MLP neurons of a small language model. Each row is named by its layer, matrix (up: input weights) and neuron, and shows model dimensions 0-63. Each number is 128 + 24 x the weight over its row's rms, rounded and kept within 0 to 255.
Before each neuron's rows, "fires after" lists the tokens most often just before its 100 highest values on Wikipedia text that the model never trained on. A number after a token or word is its count.

fires after: "he" 17, " E" 15, " e" 8, "ra" 6, "E" 5, "r" 5
L5.up604 [128 143 155 156  80 106  99 140  99 109  91 132 109 138 127 157 129 131 134 148 152 162 106 176 111 135 127 116 126 128  91  84 134 118 151 110  68 117 159 101 153 121 145 121 127 144 136 181 114 180 133 121 107 166 120 163 137 118 102  94 105 112 147 112]

fires after: " N" 13, " H" 9, " L" 8, " P" 8, " l" 7, " C" 6
L2.up114 [ 90  97 169 114 127 133 135 133  85 112 117 116 122 133 164 113 156 153 129 117 113 129 134  86  86 117 105 136 128 106 134 117 127 125 106  83 106 138 167 113 151 153 145 125 108  99 118 140 159 159  96 156 191 155 142 103 128 160 146 166 135 116 130 118]

fires after: " B" 14, " m" 13, " b" 9, "B" 7, " N" 5, " O" 5
L7.up435 [ 96 163 139 110 132 138 121  96 122 170 130 170 159 125 145 105 133 129 136 139 100 146 110 132 102 129 129 131 112 139 163 168 151 115 107 111 101 128 131 148 120 105 106 116 142 150 153 114 119 118 149 161 134 170 172  89 109 119 122 103 129 116 114 128]

fires after: " cont" 23, " ex" 10, " res" 6, " Ex" 6, "t" 5, " ass" 5
L8.up405 [129 114 154  96 158 148 132 132  87 110 107 162 115  98 116 110 138 111  99 141 100  89 113 123 161 156  97 138 141 140 137 107  98 152  98 118 121 123 150 128  95 130 128 175 131 135 111  73 110 167 108 118 151 111 163 116 169 150 128 135 126 188 150 159]

fires after: " K" 22, " N" 16, " S" 12, " T" 6, "ort" 5
L3.up441 [ 96  84 121 117 136 132 197 130 130  76 126 164 133 155 143  98  87  83 125 118 101 104 115 128 143 147 149 106 131 138 150 142 135 129  85 129 139  97 152 180 131  89 166 126 152  96 141 142 128 170  93 124 140 130 109 105 141 110 129 165 158 132 132 145]

fires after: " C" 26, " w" 11, " c" 11, " H" 9, " D" 6
L2.up618 [101 131 155  80 103 104  95  98 135 122  85 129 107 137 113 135 118  89 104 119 128 126 137 110 155 111 125 140 117 126 106 121 161 163 127 144 108  82 159 184 147 129 152 106 138 136 158 101 151 128 126  86  89 108 120 122 164 113 124 132 175 101 146 136]

fires after: " v" 13, " N" 12, " E" 10, " e" 9, " L" 9, " V" 8
L5.up296 [153 160 117 103 165  95 152 164 111 115 141 116 118 127 163 162 129 111  99 153 128 152 126 111 113 129 144 164  94  83 106 120 130 148 166 112 137 113 128 119 122 164 137 152 106  96 129  73 107 181  95 119 111 101 163 138 115 143 137 128 121 123 157 144]

fires after: " M" 23, " pro" 14, " in" 5, "(" 5, " member" 4
L8.up39 [162 151 138 144  75 150 136 151  92 154 136 120 125 160 109 165 109 108  79 111 130 150 133 173 133  96 115  87 155 135 132 160 137 130 100 118 154 111 129 163 127 142 135 136 142 127 137 154 123 116 108 101 129  92 183 129 121 126  96 118 151 100 167 105]

fires after: " U" 24, " H" 17, " S" 16, " C" 9, " St" 6
L2.up730 [100  91 160 102 152 109 132 137 116 141 125 119 161 145 152 106  68 146 166 136 164  89 183 105 161 139 118 137 118 125 121 126 141 162  90 112 124  97 184 118 129 125 171 123 134 126 169 133 158 129 102 109 111 106 108 130 158 124  94 133 159  84 153 114]

fires after: " b" 25, "é" 8, " t" 6, " h" 4, "ad" 4, " =" 4
L7.up713 [116 156 153 149 113 154 134 149 157  99 112 169  93 140 159 129 140 146 103 190 145 150 136  98 141 121 114 136 142 120 113 116 172 142 150  78 152 124  71 174 139 120  98 159 120 163 143 142 150 148  91 107 124 133 121  98 120 117 141 118 148 133 136 162]

fires after: " H" 41, "H" 18, " h" 17, " st" 7, " St" 6
L2.up419 [167 120 144 129  99 105 103 144 142 118 131 143 175 113 147  94 107 152 156 115 128  85  77 119 140 111 146 137 120 114 113 132 106 129 113 111 161 114 147 134 158 121 112 106 221  82 107 155 146 146 129 131 155 134 142 104 100 127  80 119 171 102 128 117]

fires after: " b" 11, " g" 10, "d" 10, "att" 8, "b" 7, " G" 7
L9.up704 [143 151 135 130 136 131  77 146 160 112 100 131 137 128 187 105 108  92 152 191  92 132 104 142 121 134 122 100 114 125 108 161 148 112 154 156 141  77 144 126 128 163 117 129 102 107 151 113 102  92 122 149 128 150 154  94 105 115  70 133 148 131 153 154]

fires after: "-" 13, " K" 12, " B" 12, " (" 9, " R" 8, "\n" 8
L3.up152 [110 129 147 108 123 134 139 177 153 133 107 143 108 117 149 137 143 115 162 150  94  69  94 168 131 157 130 149 139 148 150 136 127 104 124 158  83 173 137 139 126 148 138 101 110 102 140 119 106 130  99  91 108 127 132  92 153 146 159 133 111 171 138 105]

fires after: " S" 33, " C" 16, " U" 14, " W" 8, " c" 7, "C" 5
L3.up130 [129 103 115  77  90  96 134 114 125 133 130 135 113 148 136 149 104 122 111 135 125  94 116 136 122 140 161 162  80 117  99 121 141 111  92 135 114 125 130 169 102 122 155 127 118 114 181 124 172 105 166 148  81 124 104 174 182 116 105  93 178 103 158 130]

fires after: " M" 23, " S" 17, " K" 17, " T" 9, " c" 8, " Con" 6
L2.up586 [124  63 139  96 151 106 126 128  93 155 128 134 124 145 159 123 125 118 129 107 143 132 156 169 155 150 112  97 141 127 112 112  69 184 136 127 120 144 121 155 121 113 106 131 151 127 204  96 128 150 113 123 141 108 128 140 144 144  95 134  98 151  97 119]

fires after: " de" 28, " cont" 7, "t" 6, " res" 6, " Ex" 5
L11.up61 [145 104 112 105 153 116 127 108 132 135 134 128 138 110  82  89 144  88  87 160 143 107 115 131 157 183 139  93 121 161 144 101 145 124 132 139 112 119 128 104 132 136 135 144 113 140 147  99 133  81  90 117 136 153 110 125 141 125 124 105 120 148 144 135]

fires after: ")" 43, " ch" 9, "i" 4, ";" 4, ");" 4
L5.up760 [102 123 134 129 120 129 140 162 139 105  92 159  61 129  96 170 149 146 140  84 175 146 121 127 126  88 144  75 118 100 142 143 132 183 183 115 103 117 126 175 139 119  79 101  90 154 148  81 117 149 137 112 150 136 151 120 154 164  51 134 125 117 114 103]

fires after: " sing" 14, " e" 11, " comp" 10, " o" 10, " to" 7, " W" 7
L8.up693 [133 121 132 153 126 114  90 131 148 148 132 164 151 106 165 143 121 130  91 139 129 138 113 118 149 172  91 115 105 145  83 134 190 143  95 137 133 113 128 132 152 170 149 107 118 134 128 133 148 126 146 163 125  98 112 165 132 101 124  90  81 112 106 138]

fires after: " ex" 11, "ff" 10, " def" 9, " res" 8, " Per" 8, " eff" 8
L5.up288 [150 108 150 101 147 160  65 100  87 138 110 139 161 108  81 159 116 120 126 110 108 157 116  72 167 163 122 123 123 114 101 119 108 124  98 143 117 152 146 100 113 156 111 140 156 147 106 137 136 109 170 137 146 147 168 186 155 131 124 147 162 135 171 147]

fires after: " H" 33, "H" 21, " h" 12, " T" 8, " Ph" 5
L3.up444 [101 150 143 166 128  69 122 166 145 151 139 118 149 154  93 134  83 154 172 153 153 131 105 121 141  90 126 123 121 121  97 113  98 142 171 110 133  92 157 151  99 137 133 133 166 108 145 143 150 108 120 115 166 140 114  75 135 132 113 123 135 122 132 147]

fires after: " U" 30, " N" 14, "N" 12, " S" 5, "U" 4, "6" 4
L3.up323 [118 150 144 105 125 134 168 167 137 113 161 151 186 147 144 158 158 160 104  96 134 129 137 132 162  73 101  90 100 134 111 151 127  99 155 108 101 105 107 101 125 107 132 112 129 104 152 127 117 147 115 155 171 141  97 164 174 144 161 134 112  81 128 120]

fires after: " B" 23, " Rec" 16, " b" 9, " J" 7, " St" 7
L3.up754 [ 98 104  97  97  89 139 147 102 150 138 140 131 138 172 100 141 119 145 126  91 133 113 144 147 155 103  98 134 111 100 165 111 122 128 136 149 102 129  68 134 144 124 144 101 166 182 134 126 105  97 104 123 124  99 143 124 162 116 156 108 117 125 109 106]

fires after: "\n" 52, " (" 17, " \"" 10, "==" 5
L3.up567 [111 114 161 108  87  91 127 138  91 119 156 151 118 122 137 177 150 113 135 153 111 111 104 153 131 190 127 109 136 127 114 127 109 117 156 170 153 156 114 139 171 154 172 120 126 135 127 136 136 173 127  75 143 116 168 160 113 142 104 132 135 147 131 115]

fires after: " E" 27, " d" 21, " ar" 15, " e" 7, " r" 5, " o" 4
L5.up563 [148 148 146 107 173 122 128 166 196 112 163 135 167 122 131 129 134  95 116 116  80 113 105 120 170 174  96 120 131 140 136 114 130 135 132  99 124 128 151 141 162 126 147 117 112 159 120 119  98 126 134 128 137  91 117 122 150 128 121 120  95 146 107 115]

fires after: " b" 42, " B" 11, "ad" 10, " M" 6, "ob" 5
L5.up414 [ 91 128 152 131  99 147 114 101 102 146 141 114 128 169 125 121 156 154 132 159 106 157 143 127 120 140 120 128 128 124 130 144 121 114 133 143 148 133  70 178 142 100 101 111 148 186 132 134 173 121 125 119 113 104 170 104 128 139 107 135 170 158 118 127]

fires after: " end" 15, " ass" 11, " ex" 9, "x" 7, " ind" 5, " K" 5
L2.up125 [143 106 113 126 133 154 116 132 137 141 164 137 110 136  95  96 170 120 105 140 136 143 114 124 141  95 124 166 130 155 133 139 116 132 111 112 123 171 153 118  75 118 130 119 132 142 168  81 111 131  80 134  65  85 115 121 145 163 135 126 126 169 122 124]

fires after: " K" 16, " C" 15, " W" 14, " Cal" 11, " Ar" 8, "0" 8
L3.up550 [109 104 133  99 120 102 122 160 154 148 162 165 146 129 139 144 153 144  86  98 112 112 126 124 170 125 107 137 134 126 165 154 125 117 112 102 111  81 132 156 114  93 154 147 129 109 113 101  95 116 120 133 147 130 143 110 134 127  97 139 142  99 111 100]

fires after: " S" 26, " D" 12, " K" 9, " P" 6, " s" 5
L2.up526 [106 106 111 150 145 136 191 125 136 111  99 102 118 140 157  78  92 149 163 133 114 108 114 163 111 125 135 134 140 147 143 119 149 151 104 127 166 148 143 167 203 142 120 133 137  93 136 122 123 159  80 122 144 139 131 178 162 102 123  92 148 132 103 104]

fires after: " U" 19, " E" 11, " University" 9, " Fran" 7, "ó" 6, " San" 6
L8.up399 [143 151  89 106 117 120 152 166 154 134 157 136 125 133 140 120  99 106 140 135 162  89 182 161 124 127  79 104 117 108 103 129 141 158 152 130  96 122 110 124 116 141 116 159 122  86 152  90 124 143 133 113 169 105 104 148 171 193 147 116 137 143  95 141]

fires after: "\n" 33, " (" 23, " \"" 14, "/" 13, "==" 4
L2.up184 [125 127 111 105  93 141 120 149 118 163 134 153 108 153 157 129 166 103 112 147  84 115 112 123 149 137 143 124 107 145 132 142  69 146 141 123 131 135 174 133 147 176 131 136 115 142  88 118 107 137 117  39  96 151 160 109 120 141 144 157 149 119 140  88]

fires after: " G" 19, " B" 15, "B" 10, " P" 7, " app" 5, " K" 5
L2.up619 [122 116 151 110 107 142 164  86 138 122 115 104 161  65 176 146 113 108 145 147  99  91 120 130  91 100 118 165 162 122 115 192 114 154  89 167 108 124 129 202  98 121 117 139 125 137 120 165 124 108 122 127 157 154 150 109 118 134 103 121 129 120 158 132]

fires after: " L" 19, " N" 13, " O" 9, "L" 9, "N" 5
L2.up212 [119 139 129 123  93 128 159 175 123 144 139 151 151 102 181 109 160 124 131 189 125 174 168 136 107 146 140 142 111 117 137 130 105 120 136  73 113 117  99 109 139 151 140 107 120  87 145 124 130 183 110 149 174 122  98 149 143 154 126  97  79 126 152  95]

fires after: " K" 31, " Z" 11, "-" 5, " T" 5
L3.up616 [121 126 122 115 102  98 140 129 130 103  84 145 141 135 148 189  84 110 112 121 100  67 137 131 146 121 142 124 107 108 112 117  90 161 120 164 106 129 177 150 116 120 155 144 131 119 143 164 100 171 129 134 108 164 114 137 147 131 110 147 176 126  97 139]

fires after: " b" 21, "/" 11, " Z" 7, " G" 7, " B" 5, " bet" 5
L3.up504 [ 88 115 133 141 109 119 151 121 110  94 125 114 127 113 156 131 142  97 124 158 110  92 107 140 125 103 124 125 141 131 106 164 137  94 134 162 110 126 144 149  93 158  99 137 124 125 134 135 102 106 156  88 134 131 189 110 140 107 111 157 137 106  88 113]

fires after: " G" 22, " w" 7, " W" 6, " g" 6, " C" 5, " B" 5
L7.up434 [136  92 166 124 144  98 124 117 143 171 120 153 121  78 112 125 107 142 131 130  99  70 104  76 139 156 108 148 113  83 158 150 138 161 138 142  83 128 145 164 130  79 127 146 153 111 129 105 134 119 135 124 135 113 146 101 104 111 110 130 128 140 162 121]

fires after: " N" 13, " m" 11, " M" 8, " d" 7, " Can" 7, " est" 5
L5.up601 [101 143 123 116 125 125 194 110 166 126 113  95 136 104 126 126 126 118 129 153 111 158  79 148 141 123 165 100 116 162 104 115 115 127 132 125 115 134 116 133 154 123 153 144 151 121 144 126 109  87  86  90 135  92 166 130 165 149 121 157 106 106 108  85]

fires after: "V" 18, " M" 12, "S" 11, " G" 9, " N" 7, "W" 6
L2.up722 [125 131 135  94 108 129 157 105 114 140 123 120 119 110 118 113  92 177 145 161 129 136 121  75  68  97 122 117 141 143 134 140 162 129 156 148 127 112 153 165 150 170 142 127 164 138 131 109 125  73  74 115  73 105 145 123 109 181 120 139 110 143 156 114]

fires after: " U" 23, " B" 10, " E" 10, " S" 10, " K" 8
L3.up597 [137 134 132  78 158 124 148 127 141 112 153 134 133 150 167 133 135 112 108 142 136  99 162 196  95 110 101 122 107 165 142 166  87 150 141 130  80 123 118 152 119 103 135 139 132 127 116  73 104 106  97 148 145 133 134  94 159 157 132 103 103 167 145 116]